config.toml
head_dim = 64
intermediate_size = 2048
vocab_size = 15553
norm_place = "pre"
norm_eps = 1e-05
qk_norm = false
bias = "all"
init = "uniform"
init_std_up = 0.0261
schedule = "cos"
final_lr_fraction = 0.1
max_seq_len = 768
z_loss = 1e-05
max_steps = 8805
MLP neurons of a small language model. Each row is named by its layer, matrix (down: output weights) and neuron, and shows model dimensions 96-159. Each number is 128 + 32 x the weight over its row's rms, rounded and kept within 0 to 255.
After each neuron's rows, "fires before" lists the tokens most often just after its 100 highest values on Wikipedia text that the model never trained on.

L5.down584 [139 136 169 129  89 132 186 167 150 136 130 138 128 175  96 146 120  99 143 131 107  81 120 119 183 111 117 159  66 117 138 123 137 135 210 143 119 110 114 136  95 113 142 141 234 141 107 153 158  89  64 152 178 115 145 125 101 136 160 104 144  76 136 108]
fires before: " ", " in", ",", " the"

L2.down428 [163 110  91 113 147 133 148  86  90 134 159  92 108 150 140 118 133 110  84 156 105 134 145 149 162 102 143 166 159 140 110 131 134 174 121  99 123 115 125 182 145 125 121 124 146 140 116 128 121 157  94  82  81 121 184 123 123 107 157  53 165 104 175 171]
fires before: "|", " In", " The", " She", " He"

L2.down1013 [147 106  62 178 185 141 133  56  81  85 149 112 102 147  95 124 177 136 136 126  70 112  99 176 149 127 144 165  71 168 140 133  73 197 199 183  91 142 176 131  98 134 175 178 112 155 164 178  88 152 165 129  56 129 134  87 105 118 139 145 130 101 144 111]
fires before: " ", "%", " |", "0", " %", "2"

L5.down1265 [143 179 123 157 194 113  78  54  81  87  99  91  95 117 129 131 108 118 148 201 143  97 105 187 144 162 155 166 162 150 166 120 143  93 186 148 139 148 185 133 134 129 160  98 133 152  58 155  78 190 106 132 111 166 110 127  99 102 169  77 170 179  77  71]
fires before: "0", "2", "4", "3", "7"

L2.down1523 [132 195 119 160 122 145 119  75 117 128 118 184 154 151 121 119 106 177 108 110 180 132 137 224 140 100 102 148  89 128 137 126  88 125 168 202 125  61 165 197  74  99 179  91 135 138  88 158 127 135 149  81 191 115  89  87 155 125 155 119 107  88 167 131]
fires before: " ", " |", " —", " the"

L2.down1385 [156 141 124 140 124 255 160 149  56 169 135 126 136 132 182 127  94  98 153 121 191 121 104  85 140  85  80 112  80 144 108 129  98 116 143 228  96 141 150 141 146 124  78 103 130 139 122 158 132 133 127 145 102 194 152 126 105  94 123 126 162 135 164 175]
fires before: " a", " the", " an", " his", " it"

L2.down492 [ 90 132 106 153 170 151 119 122 125 149 139 122 148  99 144 141 202 173 121 108  61 133 127 163 167 101  93 171 133 111 107 116 148 119 170 114 159 122 148 163 158 191 129 145 119 154  96 119 160 133 146 172  79 167 105 102  99  99 106  98 166  96  37 164]
fires before: " ", " the", "The", " a", "-"

L5.down496 [144 162 120 144 114 129 149 120 120 182  34 130 103  70 173 135 101 149 118 124 136 104 102 158 110 187 120  76 139 148 116 144 118 101 165  76 168 139 162 153 162 111 147 184 120 105 158  73 122 145 174  84 127 156 119 178 216 117  89 159 141 110 172 129]
fires before: " |", " by", " to"

L2.down1474 [120 128 119 164 131 127 120  54 164 122 136  58 113 144 110 124 146  95  64  86 183 165 141 111 110 162 134 137 101 115 102 105  73 157 161  67 132 174 150 106 139  74 142  96 143  90 125 143  91 129  98  63  87 114 135 152 112 179 116 136 129  91 185 139]
fires before: "0", " |", "3", "2"

L2.down832 [118 143 137 130 141 156 113 147  59 158 116 156 116  83 110 154 145  78  82 133 152  67 155 190 175 163 126 113 120 138 128 109 122 187 172 113  84 114  86 112 153 156 128 182  95 165  97 129 117 173 147 122 143  96 140 160 146  88 109 123 144  91  67 136]
fires before: "|", "-", "3", "4", " "

L5.down1021 [177 122 122 128 101 121 102 163  97 171  60  80 143  80 137 124 120 167 155 122 105 152 127 134 107 124 130 171 113  81 138 109 143 151 255  93 142 157 152 134 149  94 133 155  68 121  89  89 133 122 122 169 154  94 195  86 133 111 173 103 150  50 114  65]
fires before: " |", " \"", "8", "9", "2"

L2.down295 [106 137 178 134 181 124 137 131  83  98 109 137  98  76 122 120 123 166 133  63  65  99  88 152 147 122  92 123 157 199 100 119 167 160 124  83 176 142  34  92 162  97 115 152 151 206 144 100 129 150 150 108  97 120  95 141 114 101 129 202 171 129  86 166]
fires before: " that", " the", " a", ":", " not"

L5.down1498 [ 89 148  89 120 112 132 128 147 132 116 143  99 102 125  88 157 145 143 184 138 148 153 118 173 105  83 108 140 141 118  75 169 168 143 123 152 118 139  61 128 109  88 122  88 174 156 104 105 123 142 103 146  81 112 138 109 142 120 194  89 153 166 109 121]
fires before: ",", "1", "2", "0", "3"

L5.down1570 [177  77 103 144  89  43 197 139  97 125 126 111 118  93 149 160 141 163 154 192 124 131 130 151 121 149 150 100  96 124 169 106 132 124 105 121 100 155 159 178 141 177 154 132 113 182  66 114 109 119 147 114 173 134 115 120 100 109 106 144  96 158 141 117]
fires before: "5", "6", "4", "3", "7"

L5.down1482 [109 119 142 143 159  91 168  95 108 143 124 104 139 120 131  95 121 127 120 117 153  81  72 124  86 131 137 179 137 104 144 159  96 155 138 147 158 166 125 113 113 134  83 138 118  86  88 146 163 112 163 126 105  86 163 132 138 146 108 111 186 190 140 114]
fires before: "5", "6", "4", "3", "2", "7"

L5.down1553 [ 97 125 160 100 140 157 150 128 135 103 183 206 137  78 110 211 111 176 151 124 141 143 115  71 112  97 165 140 101 117 135 111 109 122  84 134 109 124 114 127 158 168 132 101 124 108 166 150 124  56 118  88  49 145 178 160 173  91 118 136 130 127 136 157]
fires before: " that", " the", "5", " an", " \""

L2.down1783 [159 164 106 122 177 169 183  64 110 101 131 110 120 123 128 133 157 180 157 141  91 131  47 149 127 154 123 142 135 152 133 142 117 129 158 188 145 138 110 187 137  76 104 145 157 179  99 158 147 124 168 215 127  92  99 120  93 138 167 111 117 128 113 170]
fires before: " |", " Ra", " "